config.toml
num_hidden_layers = 14
rope_fraction = 1.0
attn_scale = 0.102
parallel_block = false
optimizer = "muon_variant"
doc_mask = true
max_steps = 7272
MLP neurons of a small language model. Each row is named by its layer, matrix (gate and up: input weights) and neuron, and shows model dimensions 640-735. Each number is 500 + 40 x the weight over its row's rms, rounded and kept within 0 to 999. Numbers have three digits each. A neuron's up and down rows have the sign that makes its largest values positive.
After each neuron's rows, "fires after" lists the tokens most often just before its 100 highest values on Wikipedia text that the model never trained on. A number after a token or word is its count.

L4.gate370:514517445482578507526497466490544518465489511559513645513457489540465479456490556540536503520500459497420565444584507516482496441607492467464573488541551511477421514541533507557447484494490482405489440478535476398482464500516563502485516502528542492505457490526501513504469493540513473516
L4.up370:531519521593460481506405441469535509518508504482510467511465499535488510443523438518500495501516493488423546541464515509473509520536544407534484533423495465470500447557539491470538437533443460537533469508521523560492495477507472617499508485496532544471540496465537462546473545465495495519
fires after: "of " 41, "and " 9, "in " 7, "the " 5

L4.gate80:460561428573443480521488499561490480582464463493497509372508498465503483472437432532557474526475559547486485518470476504544552497461511509486491480487435535472481476404457519551481471489454457514498556392434529440460451478465455572496428497510497518522455491467488542498524464538524413485
L4.up80:579493494479465492538499473459502502424469455551481479565454470528640440485554545546462522497460495477542454550526535500505443564628503491480516449452536568460521545501464523416461537564537446488477493475555466543497536456434478513526496436518456500571445483524479530509525514450458497442
fires after: "the " 14, "a " 14, "his " 7, "her " 6, "s " 5, "their " 5

L4.gate1647:554500522524524563480492539547495498461497557491457452452470553521483515532499542546494536396539480461500524451497550516460493432532541510523528511472499462557455546556538423495541482530461424484470521504488487431446593498532529565493496450466491548470489443560498479473487492484556472495
L4.up1647:530442483523524525562496481480468537551473440366490537532523534444527487466481531535462475515447512483550480512495547468425478471542482452507489507519475536530441591424479524538484528544495577554493576523489501458558468450417490521427480454541511545570510447494498490413495457482580543388
fires after: "| " 48, "No" 10, "at " 7, "v" 7, "Peak " 6

L4.gate1039:511537474482507555503474531523536580461504503448544470473495522482511459487497454424516520526542481491516476436495514514474505511512456485581437449537536542409522536512515503453489520476518498523523529426447531551522493529528582509464507493514532467469531507521393557499478467476455565459
L4.up1039:457560496487513509459423532483578540445534477481551477400487523542538479417495457453486475489447499484529535430539472480511528448521427465522474436489547497521485515515558508506525443472535478464576513449513557512540509556527526473524497465505505493461550471477523496494504476477459554405
fires after: "\n" 63, "Review " 5, "Track " 5

L3.gate217:488573528444548511553476439534517489439500508490517539423499514502542523478528493515525498505484581451474503500508506493501372497482502451534443552551520572481457451463504479488529477519456566447509524503507480494426508467437560539490512541532436468452446466453508402491497584503597564467
L3.up217:568475496556531490460434534491500517532465461557548524471412447482498471515456543526508503494484520491499450525502578514480519564511442514505542543466513456520503498520478472519495462473574532520538553478439549503510448473497584499448488463459450454509456548517517484495571496470539614555
fires after: "| " 50, "(" 6, "/ " 5

L3.gate1541:449467566540515587500509516489528514486477488461453473449475534521455496458456556471539507487494526471470561513532538463578528480457477514479489447420493459526474563482513498480538461565561482436534518551562458540519496534466527571546536521451532505521536501464576446468509480471506505481
L3.up1541:511440448505524526476439522482486499476437508542485518515487453455492427533479512415478491502472519470556498461507471535506518534562521525525485504507521521452471541443605522471522432567447526401522461477464469424525451539467496496429463488445490509437485497475511491491518528504468547475
fires after: "| " 38, "(" 12, "^{" 9, "0" 6

L3.gate501:541526528480447589476501494498465501521509605554438532538530510482428472499518559580542523471470499494503474481540490496526512511545547511477480436506539459427566508555502508510506526490530513468557554496421486482534550497470466568561488501509478503529573490491550463496504514422507455576
L3.up501:513547549543482480463558488452575520419590537484531481511477470489509471447499447430459473478559497471543495531534449470543537437533478484488506505526506481486449501468493504488462514490483489500484494471472464471564468488490495547505535484434432507487454478505558561477464518557502481553
fires after: "the " 25, "in " 7, "s " 6, "its " 5, "for " 5, "In " 4

L4.gate697:505521469465445520452511539520443493549457566559493474461593433500478448501462508441504470450392474546465546494528446573510546524471430522535527534451452489458503434505461569547538523527524468476434442485510499512547546555456474509451536492505528485584477572594467505540496505440513486489
L4.up697:479495537513495508515550508487473555556505525497496480505580553467509465460487523492472509480441494505529494506523431488570487567503488510457549456547464455462510545525482515486578499564447470580500441562484475469508453558536511494520475466537502499494484494535483516518521470521422498525
fires after: "1" 12, "4" 12, "0" 11, "7" 9, "9" 8, "6" 8

L4.gate188:510459490392535487474558436471585480478448420486462527515564558504536500570518544557503433502513538416510466515512500475520521442511470543499482539471486490468445483558473395463520549536515499489502564487540470503496494515466512436512446519483494476459468464471531499471497561499515488523
L4.up188:503450527462520447485520483481553519500475478536520451569520531551497484506477476515553543483545509498460521503469502527487468487519479476477520548502544518530480436500448471456515485493456559565488539584519486533483498524453541469509468506499457505440549487527471464506523463502420492510
fires after: "| " 56

L3.gate1502:495520581547487472492596456600411516545530540543476448524581521460500466482511500466517540459486402504524487436462451541541463474489509486449462505458488507466542526486522494536497554484519495475554488498413439527486543497480486490457528513499496466479526492493505522521491483424488486422
L3.up1502:488497491568511480486559480542456443566533557454443530510579555512466434423550493550528545442500511456489503520487496502552536528624591473581467506443501542469427498491539455536480512491506517533538484557454456467443463541488545446568481523444434449426522550503451493465518449521483503414
fires after: "-" 24, "Ex" 8, "Red" 6, "Notes " 5, "ex" 4, "wi" 4

L3.gate396:470499575530493483553465560509536567641519587462533470449476537448575463526436544448502503485550550434489542513468571522565593518502497473532491495496507559473496512489512493530461505448492503458503478576491435618521467546432529450510503477511439523501444451477524511500480474566601485491
L3.up396:446548525515445538518527473453448479521468511519548496527498517494460447509549443507498468503610465502427454520497540507440489566485521451529491502506532489507444525546540538574529558450546509483489439484488545514440533541433522544546501517490549454418436477496481462506504506480461530500
fires after: "| " 33, "was " 9, "." 8, "Chart " 4, "Peak " 4

L3.gate855:499584443507512457483547523534488507578532519486543479493492499561561481521495538539558438491536533454484515509409447434487491510534465396560537526492516473439506548510414544497473528477508553463443449545440557472476498493555522580511464473506524455474526561480508514522476471506474601592
L3.up855:489513441479465474391563396467511476545509484466550483479517543495528472508549511462506523485538434521480445489451502493438528432546524485573455475472477449516507494556463502590379456563510418459577485530495487526470512502479571514483506418467584515531489489505465525484477478506439562524
fires after: "his " 14, "her " 13, "the " 13, "s " 7, "His " 6, "father" 5

L4.gate237:510492464529416411420552570464456527497513506543494507589541447479556453491495488548491456525509485531479537531434528502510468485469523596471492459478504533487523542528521511494516451508521468535471532553488491525576506483399544519506532514514498471517420480561510523527551459387506574457
L4.up237:476522519525504466544485559433495383512489490568493522585465606475542543508417483523525475507488473447552459438480503444536527479467430498446527446498471455493432463540492529490477492436454471544491469458460514493562513497471516488606567482466597535513521534547522540564480446477478515571
fires after: "===" 20, "==" 18, ":" 18, "." 7

L3.gate1813:524544503486500503550476511495517537503496559457516504503503530437549528470458505522534532541514512432548476509414533535497455492502488610512547529467504521475514538512449493530422464514456515586471505544492456465553548524507482547435554470472495474457481442558505552526509508469498494545
L3.up1813:509504486474493503478508507442485521475443485494534488499519511521520493472480478481523496498536532531409460525473529514427490445571482471493490461397518466511515460553427526455609512475417500483528519495453525528509519548479582584522535445447513475566404457507539548504494514496578494524
fires after: "==" 41, "." 22

L4.gate587:425482491549503408477523495505479533513529552544474553404456507515479588546510487496443449481534490534542444469503529495490471402455534516474489492518457507461450529492512508435485471527432504495576420514532419457507487476480494560428458473439509446496492463502415491508467475464432512509
L4.up587:498451542465458519438558538495511459501477472494603478541518538490558548459476534452495559489559464507471482499492483488446436459458480503488569554492556533539458500514522493492478492537508468507460483605482605524514533550447444493522494561575472480531483535459572499561465472479462459429
fires after: "| " 47, "; " 17

L3.gate1128:531457537485531482538490360532490474495420459516517471519514505560528524418581495498609551508475549438481592486539546599539497490533538501516457468494544590566484564496477517544484509513527527568530450457578481532442496511487497531495522529509552533573426557470498467528472529521441482536
L3.up1128:526460510549515491467540502504524591527403491551473571566507475506518472545478575509542510541495499539454589441508551406455549425548427495572532502486455438519426441494509478523486407507560475491436484505522523476535458502483507483528492529489518543536496499537516551491489471520478530475
fires after: "in " 36, "the " 17, "In " 8, "an " 5

L3.gate1531:442475492512473456498428447468512507538476507550541483558519530496459512570507499467451397492510432444547469473501483523475565493452501547495442539525518598484472460457482526508460532484510530489509519539417510438500471438496454526478545482442503551418512488486445471512486440508517528492
L3.up1531:409459495524472496517485445498494558596489497578486540476506565480531509477521442526501513540492471473423522430535521497486479463461437493526441508557546515562557503453626476516480494454538524498467472488489529533587499450476506523517477451471508599480461447461411582489512501436469516484
fires after: "| " 68, "; " 5

L3.gate1936:518513499572501506490522491515456490539534505519512455488386622482561513511546547490517502506527536478552464500441487480539522460464448481502537449514579563409540507464477502547509479512449580513559552482488458476515474434504553483454510494492451473476506552476572503474539553560523434472
L3.up1936:559498475537497508456506486610517506545485486453464483541467536547518485496533536457549479507486545429543511454561436501500473547472469486499530499472526501480465479547509494545445607518455480481459543544549504477493460482496466474445515465553497480508514563472511467419528573457498488512
fires after: "the " 19, "s " 13, "The " 12, "his " 7

L3.gate1484:438494541510494522438485491574508518454434516462471465473513506437494526549503466488491498522509479497574401442429439475515418432517454495517515418460503581567464467479491497495586500529531566512483479470525447529587501478495462483429601474504471526511494462523492585400514495503536511475
L3.up1484:531519515506552478405523513583503544469481498507500494491477490506470501446504463489497559457565484471515456411536476516472444569471508503532524451492622513481476518456494519531490527546456502496453549510514471528502462469472525497443543500534496484519566508433404538397567510488497524453
fires after: "the " 43, "best" 7, "s " 6

L4.gate1487:544548452487506396527541490457431490513546451606551506539578477456496505500489537589522495455443537495474515474508561570496499428434455488527482524534491494528482435504470522475579399470441493515498479458461451454523512512542455464542527524531489500549478469486519535482436614443518503540
L4.up1487:574454515525471374440497508497487527485492417531567545511551518416502423515484421443530504566521572476493530508494389503474536417488430522463467563490465416524444493455507450391465494486435514515458517519515535485538520550536409483519524496490436602493436463490493525457551488507431506494
fires after: "in " 36, "In " 15, "0" 10, "6" 4

L4.gate32:504489513535446494542590486503519497539539479514511551552424519419469495445562500468463482506458476465506520488445485583542525445481446474503557546516490484484573497500487499441452514523527539518514521470508498529525515512530493522536552469483534430523475478520571471479484457527533475538
L4.up32:544547481546579484467467488503488490460515430556534479515587548495546513459517430569516485492452538528494484437480473532461541472580462513483491542460490516457543531481476525493570512500502506452473410472463523492549492419460458520387444479517561520538522532534454562473484537504493520461
fires after: "is " 20, "was " 19, "be " 7, "-" 6, "were " 5, "(" 4

L4.gate329:533473485425486513479418507464518527479535526519515582498530455524561461512458462484493459521463460441502569535514531497496559535441584563468575501565503533528511580487475523432518523582420540461480545533470522479493543496493588472452502530429485521518501501557535505476462527468468519521
L4.up329:502487489534498494472487539546439519481521575470474532504493517484492510487492385537512470470529488480381538556559485510451595513502524506482528471538465541477518500464507479503472507481485506490553433486505455504497522489547567498512445500552552511514472447522417512426542490544442508533
fires after: "| " 33, "Ref" 7, "(" 7, "ati" 4

L3.gate391:593533546507465491480589501484406483515498513536514427614496546444584465564542530485498535518527386526486464435539500527455525528517450483564563515497524462454564538521481462489590549529533459544505510446504457484476483473493494451460474498570530452509483482487495546514515513455506599461
L3.up391:474526521428493530484540531459527467573504493536525498544492535495545459578537464480512530568554529452494505423447440539424457530499503449466491503506532541490583539580450501499479547424504502530450510523519473516525480479494556523480463490480506487484493524490488522461476513535517399427
fires after: "(" 37, "was " 18, "b" 8, "; " 5, "Ab" 4

L3.gate1464:447457512530486533473515502480416507537515509534505501460454570464495525467515488522491486551412470577558521476443543536485521570507469461524597467513447562451421511488521510479498519427497400530472525526506386499510461430483487497511444505487529521542467547558531536506498516422490446495
L3.up1464:462557462481443465494523482513479485483509446499489478470447543438542463541506494487506466552449471531449573509501496525458569571505473465511488535511473579448544476523530480537487560521465574514512602543522477497526432560438522538568540490438405524500485510402480504482535465411478471453
fires after: "the " 16, "was " 15, "G" 8, "- " 6, "The " 5, "his " 4

L3.gate731:573514468452456523516463521486532509529513574473507596418522564443526463509508565463544512538565594404521544503458506516546486480477457531528458512480508518483473497516474378532532403499450529369525467522488490514488464527522502503447500484456462599534558521529514508530544590516547532503
L3.up731:504471573527515487525437514493548513492518516500518559483456533466516536498499500535412449510549489506488509519418505526494484564492589475549512535508588430506480499451508535574531452578488485497574605461479513540483560563469498430505483490584525464466541449562463498459508484459515485438
fires after: "| " 43, "- " 6, "Ref" 6, ") " 6, "1" 4, "Peak " 4

L4.gate1680:420564461468473518455552495503484547497532505448574451435472502457462460582480473491438498505513512458504443453501499542429556489482516477563568448495499520528529477456550463573428535545534557443523508469546457461448440550512477487570570568507557491553591566496469468519467405505492484515
L4.up1680:498518552480507516475474561464474497589471465464478524523491578535546529492509534494487434532538546520496508609439467480437550485521518499493510480506541543483466483502502450535504466435463476468496537511461473482501505432493551542438466472504461509523548482557510543536538464456479492566
fires after: "the " 43, "The " 9

L3.gate1146:462482512517511537511548546552467607466489492499493491477558485553500434540471513418556587435549527550457478377526455431506492554405401431503451445495508456519477483513533443509575449482421506543486453536470562427482503578413596519511578548457534497525509519484493468474441502395433491548
L3.up1146:471487495475472607477520430496429620505448506482518461498566547527584536443430542481478535547434484473414547538508476484570535531566493496503534429473560452550516481476490492573515468459523407559558486489520472562557490508474502472507511492494409567449456497468512456548508531423435490522
fires after: "4" 11, "9" 9, "0" 8, "2" 8, "6" 7, "7" 7